{"num_hidden_layers": 16, "num_attention_heads": 3, "hidden_act": "tanh_gelu", "norm_place": "pre", "final_lr_fraction": 0.02, "batch_tokens": 131072, "dataset": "wikipedia_en"}
MLP neurons of a small language model. Each row is named by its layer, matrix (up: input weights; down: output weights) and neuron, and shows model dimensions 16-143. Each number is 128 + 24 x the weight over its row's rms, rounded and kept within 0 to 255.
After each neuron's rows, "fires in" lists the words (lower case) most often at its 100 highest values on Wikipedia text that the model never trained on; "fires on" lists the tokens most often at its 100 highest values on Wikipedia text that the model never trained on.

L2.up229 [121 135 121 108 121 142  92 138 108 158 106 104 104 128 153 156 110 157 128 130 104  94 127 191 129 134 125 180 121 153 169 113 109 162 142 123 153 124 126 142 102 102 128 131  91 105 152 138 145 112 111 126 105 149 149 106 155 141 141  96 103 118 133 120 114 148 154  95 107  78 140 145 147 150 140  91 157 133 186 129 167 114 163 124 105 124 152 157 136  81 124 119  90 124 113 136 146 130 139 140 138 120 144 100 113 109  97 104  99 111 151 127 112 189 151 138  64 134 134 153 118 127 139 126 138 109  96 159]
L2.down229 [128 144 107 119 120 148 105 103 117 145 128  97  88 145 172 134  84 137 116  87 124 122 125 120 124 122 114 168 156 116 143 133 139 192 132 110 149  90 154 113 106  70 147 101 116 109 126 163 116 125 111 119 144 137 144 132 128 135 153 106 119 108  97  76 122 131 138  82  94 103  98 176 146 144 144 107 193 156 192 131 169 126 153 140  97 137 138 122 128  91  93 131 106 131 162 129 152 125 139 153 114 129 167 118 100 143 106  81 149 154 149 110 133 119 131 144  89 144 145 131  90 133 163 149 119 114 137 134]
fires in: "a"
fires on: " a"

L10.up132 [167 107 107 174 120 118 146 178 139 155  85 125 141 166 124 120 139 123 153  92 102 111 129  95 130 112 107 105 160 106 126 167 132 113 139 114 165 149  97 133 110 141 126 110 154 130 100 108 120  77 123  90 144 151 147 116 123 127 134 110 135 116 161 133 106 154 161 148 156 137 149 156  87 104 117  93 102 129 152  85 117 126 150 105 138 175 157 144 140 149 161 104 164 103  97 111 160 132 104 123 157 183 160 113 120 150 123 130 138 119 130 121 113 109 128  95 130 144 140 137 119 128 140 110 131 131  95 121]
L10.down132 [143 125 134 146 154 122 191 127 132 127 161 100 122 154 121 118 126  64 133 127 139 124  91 135 139 119 126  84  82 108 125 130 125 156 112 134 143 143 145 131 150 145 125 110 165 116 109 136 118 128 171 142 132  83 130 143 160 135 124 124 128 137 133 167 174 128 170 188 112 123 104 156  96 103 102  95 138 135 120 123 111 150 114 141 180 130 114 115 137 124 141  97 149 138 157 162 122 122  95 116 141  95 134 101  81 193 174 142 157 121 143 125 130 145 136 115 142 155 121 142 131 118 134 120 116 133  81  82]
fires in: "of", "in", "to", "war"
fires on: " of", " in", " to", " In", " War"

L5.up711 [131 118 134 130 128 186 136 129 149 122 132 123 127 148 146 164 146 123 107 110 168  94 125  86 118 112 134 137 159 143 156 132  83 177  63 113 153 108 171 138 112 114 123 143  62 123 117 122 137  82 126 145 135  95 170  74 145 114 118 144  84 131 152 129 161 133 141 114 104 129 128 143 124 134 141 102 142 122 125 116 146 131 152 120 142 129 114 149 103  99 121  88 147 119 132 157 116 133 132 118 128 165 137 175 156 161 144 112 103  87 113 172 130 130 141  92 102 158 121 139 135 140 117  85 159 166 194 109]
L5.down711 [154 129  93 129 101  91 138 153 149 121 110  99  94 156 138 148 167 140 142 105 140 130 172 125 105 132 165  87 175 100 132 130 130 115 116 178 131 151 158 158 150 116 172 119 157 123 124 138 139 141 109 112 102 145 125 161  94 123 159  99  93 158 119  98 135 157 151 123 118 140 116 141 154 122 126 111 177 121 128 107 105 108 141 141 121 151 135 117 132 115 148 138  48 109 104 117 162 176 147 138 121 123 138 139 113 156  98 143 149 144 127 106 137 140 120 142  92 186 150 108 115 109 150 130  86  90 132 156]
fires in: "of", "more"
fires on: " of", " more"

L4.up180 [148 115  86  64 116 170  96  96 145 131 138 125 121 127  90 149 114 121 114 101  88 121  93 155 117 120  98 135 115 131 147 107 147 118 111 120 139 120 111 167 120 117  79 109 181 102 163 133 142 129  85 134 163 137 122 118  93 146 124 136 155 120 103 131 174 103 177 138 118 137  90 147 152 121 166 105 142 127 132 126 148 147 117 144  85 182 152 126 107  96 100  73 104  97 117 122 139 152 151 135 139 133 136 124 114 114 111 119 107 154 112 125 138  97  88 128  93 153 160  93 185 137 121 130 161 116 118 175]
L4.down180 [ 82 105 119 119  75 130 128 147 108 133 138 175 177 133 121 147 111 159 142 145 158 118 151 155 121  67 137 127 121 129 157 132 130 140 165  93 124 156 165 104 111 156 126 131  79 130  76 125 178 118 127 140  97 129 132 136 145  93 131 132 118 138 156 103 106 126  92 142 149 127 123 128 126 143 110 138 145  94 145 106 136 152  66 137 171  80 154 112 141  91 155 164 206 106 115 128 156 111 140 135 123 102 124 154 124 127 116 118  56 131 113  78 129 156 142 158 127 123 118 152 100 110 148 158 136 155 137 143]
fires in: "as", "an", "a"
fires on: " as", " an", " a", " one", " account"

L5.up725 [116 131 126 144 111 157 118 124 162 182 158 122 130  90 147 140 120 110 119  97 156  89 133 164 149  88 129 106 120 114 112 154 103 109 146 113 117 115 124 169  84 161 142 111  92 133 118 101 110  46 139  97 145 129 143 125  89 151 126 116  87 116  87 118 116 136 101 107 132 166 105 132 132 135 133 115 186 130 148 112 121 164 122 162  91 154 134 103 143 150 126 135 175 130 132 179 104 134 170 182 130 159  94 167 106 105 149 100 137 124 149  98 134 135 133 137 129 114 140 127 123 154 116 103 144 180 132 119]
L5.down725 [128 153 108 100 153 104  95 109 141 125 151 145 161 129 111 154 128 144 136 115 122 149 158 127 122 107 122 148 162 176  92  89  96 131 103 107 126 138 134 133 164 128  80  96 140  92 117 162 141 170 127 157 118 121 137 119 115 112 138  86 101 202 114 113  99 101 121 110 104 107  90 146 151 135 152 150 113  86 138 127 109 106 133 100 146 213 151 137 129 114 152 119 132 161 141  86 132 131 110 156 119 135 105 145 132 125 109 142 166 169  85 114 126 123 128 109 103 102 124 153 149 153 151  91 112 126 132  73]
fires in: "and", "of", "than", "or"
fires on: " and", " of", " than", " or", " 180"

L5.up350 [128 142 136 140 151 120 159 140 110 107 152 112 140 126  98 133 150 145 122 119 107 102 110  66 169 138 118 163 167 135 127  80  96 142 117  94 135 141 177 107  95 134 126 130 191 164 142 123 126 144  96 103 114 147 181 114 138 134  73 129 103 128 158 145 142 117 119 123 156 111 144 151  93 132 170  92 147 132 116 108 129 161 159 127 127 116 140 128 117 116  93  89 116 139 126 153 158 129 131  99 140 106 131 106 150 136 127 106 119  94 139 128 122 137 122 129 150 149 151 192 147 105 160 131 141 146 125  77]
L5.down350 [110 138 130 126 101  89  95 110 131 108 141 158 143 135 128 141  79 158 112 131 159 134 105 128 147 120 151 130 143 134 124 161 120 175 128 108 168 136 158 127 106 154 137 119 106 138 112 135 135 157 174  71 112 142 128  99 146 158 159  80 105 140 126 157  70 116 147 144 106 133 122 131 102 122 103 141 149 140 127  87 135 126 116 117 115 153 119 143 137 160 155 157 200 109  75 143 136 101 144 106 117 107 159 123 123 112  91 131 133 137 111 126 139 107 144 132 141 107 102 147  96 133 118 128 157 118 138 152]
fires in: "of", "km"
fires on: " of", "able", " km", "less"

L7.up114 [120 114 132 112 133 134 123 130 117 153 164 139 123 152 158 126  87 129 125 109 105 129 141 125 124 144 110 178 120 127 169 133 151  93 115  92 123 124 112 150 168 127  36  91 135 130 133 124 141  91 122 137 164 110 150  84 116 120 126 116 128 159 146  78 123 144 128  93 116 124 104 172 194 149 107 165 146 109 103 118 108 111  85 155  94 172 114 104 161 133 121 137  95 150 196 129 153 146 116 152 132 115 134 128 101 133 190 134 141 132 150 125 101 139 101 122 100 121 130 142 172  81 142 143 116 146 138 115]
L7.down114 [115 134 141 116 109 136 137 159 152 185 113  79 127 134 136 141 154 117 152 124 130 130 145 102 137 125 151 171 167 148 166 139 132 161 132  65 141 117 116  93 106 145 115 126 142 100 131 106  95 138 144 109  88 135  79 123 157 111 151 119 128 138 136 124 146 114 135  99 138 113 148  90 116 108 152 104 134 157  78 156 148 166 158 125 143 157 130 143 139 121 138 138 139 122 143  85 134 144 108 109 101 110 123 156 118 110 113  79 120 134  97 108 171 128 123 113 161 101 117  88  85 134 125 128  94 118 137 145]
fires in: "a", "the", "an", "other", "any"
fires on: " a", " the", " an", " other", " any"

L7.up19 [139 141 132 137 133 156  98 101 132 145 112 111 111 128 137 138 122 124  72 166 143 111 160 112 123 120 140 166 150 121 171 166 150 120 118 163 142 121 123 140  91 110 125 132 106 140 118 149 118 150 134 121  95  90 123  77 130 127  97 125 104 116 110 113 156 153 124 104 136 114 146 122 141 186 142  80 150 155 163 129  76 135 122 144  67 137 196 155 132 121  86 147 137 140  96 113 128 144 130 145  94 163 145 118 141 160 133 150 136  76 127 127 122 133 126 122  91 131 148 147  86 128 167 123  79 133 139 137]
L7.down19 [153 117 142 137 143 149  96 119 134 145 155  56 102 128 146 156 112 132 118 163  94 115 129 136  93 146 117 112 169  98 132 120 114 112 110 140 167 147 128 128 129  80 132 127 108  94 124 162 129 148 123 103 142 107 144 121 127 183 155 140 124 134 129 140 149 132 111 129 114 140 120  80 131 106 171 148 122 129 132 143 106 100 141 155 147 160 153 130 179 141 111 137 125 119 158 102 169 106 135 133 150 106 125 110  95 114 160 143 136 147 137 106 120  76 118 123 140  78 163 146 102  94 136 140 139 112 118 103]
fires in: "a", "ap"
fires on: " a", " A", "A"

L8.up142 [125 112 119 143 129 101 129 136 128 143 122 117 118 125 140 113 108 151 154 123 145 127 105  82 104 146 115 139 135 112 141 130 149 138 160 149 147 100 151 128 156  65 120 142 122 109 177 117 136 123 116  84  94 105 205 138 138 105 107  58 101 139 129 119 147 161 131 124 111  95 102 128 150 154 142 142 128 132 138 114 169 131 122 152  95 131 153 110 116 107  92  97 135 125 155 153 167 143 165 124  96 199 126 114  95 136 146 102 137  95 109  91 147 165 141 160  95 151 132 119 133 112 132 113 131 154 113 127]
L8.down142 [155 121 122 155 153 100  82 155 130 136 133 116 129 156 137 157 131 106 111 148  79 151  94 126 120 133 184 204 138 114 132 108  96  71 180 118 110  96 131 102 150  67 114 150 126 106 136 128  95 144  99 139 113 122 161 119 166 116 141 105 125 125 111 133 151 126  80 113 141 128  87 169 110 143 168 130 124 116 156 127 146 157 164 128 138  88 113 130 153 115 112 139 135 158 144 112 126 156 150 170 172 114 112 135 145 132 169 150 149 104 135 109  74  98 105 133 121 115 156 140 112 111  84 149 125 138 158  96]
fires in: "a"
fires on: " a"

L4.up83 [125 127 112 100  62 168 130 106 141 154 100 114 121 173 112 162 139 140 115 124 153 117 197  88 106 169 125 149 132  96 151 175 134 156 122 136 136 107 125 137 120 110 177 124 154 142 158 129 190  86 155 113 145 127 121 127 145 164 106 195  63 130 160 176  99 103 134 162 133 102  77 131 133 126 143 152 131 143 125 116 125 121 169 157 128 134 110 119 115 143 100 108 133 149 149 117 139 124 131 120  91 144 141  86 132 129 147  88 160 158 113 166 107 127  84 143 129 143 141 100 141  91 158 119 118 145 146 107]
L4.down83 [123 127 152 135 155  85 151 126 124 126  99 144 151 150 141 129 116 141 144 120 138 118 102 208 153 151 156 132 145 124 119 114 120  74 112 110  94  76 108 144 125 143 118 104 135 101 160 178 125 129 130 151 112 124 131 147 117  84  96 129 141 146 153 105 125 121 142 136 120 152 140 140 128 113 139 115 138 134 110 148 136 109  89 148 132  98 136 113 169 119 135 131 133 135 110 153 136 116 130 125 125 132  96 124 177 129 129 112 139 126 154 108 126  99 117  68  85  85 123 134 112 130 109  96 102 131 130 161]
fires in: "of"
fires on: " of", "N"

L4.up9 [156  85 139  81 124 122 127 132 147 144 112 163 137 115 104 144 121 167 108  96 125 138 180  82  90 108 129 158 182  86 168  82 118 148  79 127 121 114 150 119 115 141 142 122 133 122 113  94 145 118 134 165 119 137 146 101 147 125  97 144 147 139 138 116 145 124 117 110 130 131 157 125 128 112 135 148 134 141 140 180  93 141 130 129 144  76 113 112 150 155 122  73 144  99 146 143  83 116 107 126 153 106 109 144 182 164 137 152 130 142 134 105 102 138 122 119 103 121 140 126 129 141 161 139 134 195 127 135]
L4.down9 [137  96 131 143 128  95 130 103 133 137 116 145 133 139 137 149 151 117 157 118 139 122 120 138 126 125 116  93  94  68 110 143 119 139 100 105 149 117 136 142 103 124 157 152 150 127 152 114 134  95  97 100  89 166 116 140 113 152 123 135 132 117 130 135 136 114 131  89 131 114 154 113  55  90  88 139  97 176 135 137 130 101 156 120 106 100 119 134 153 146 122 133 162 100 103 120 120 131  91 141 159  87 174 135 102 123 131 107 111 128 125 124 152  78 160 122 105 104 107 155 124 135  88 121 136 173 122 131]
fires in: "that", "of", "well"
fires on: " that", " of", " well"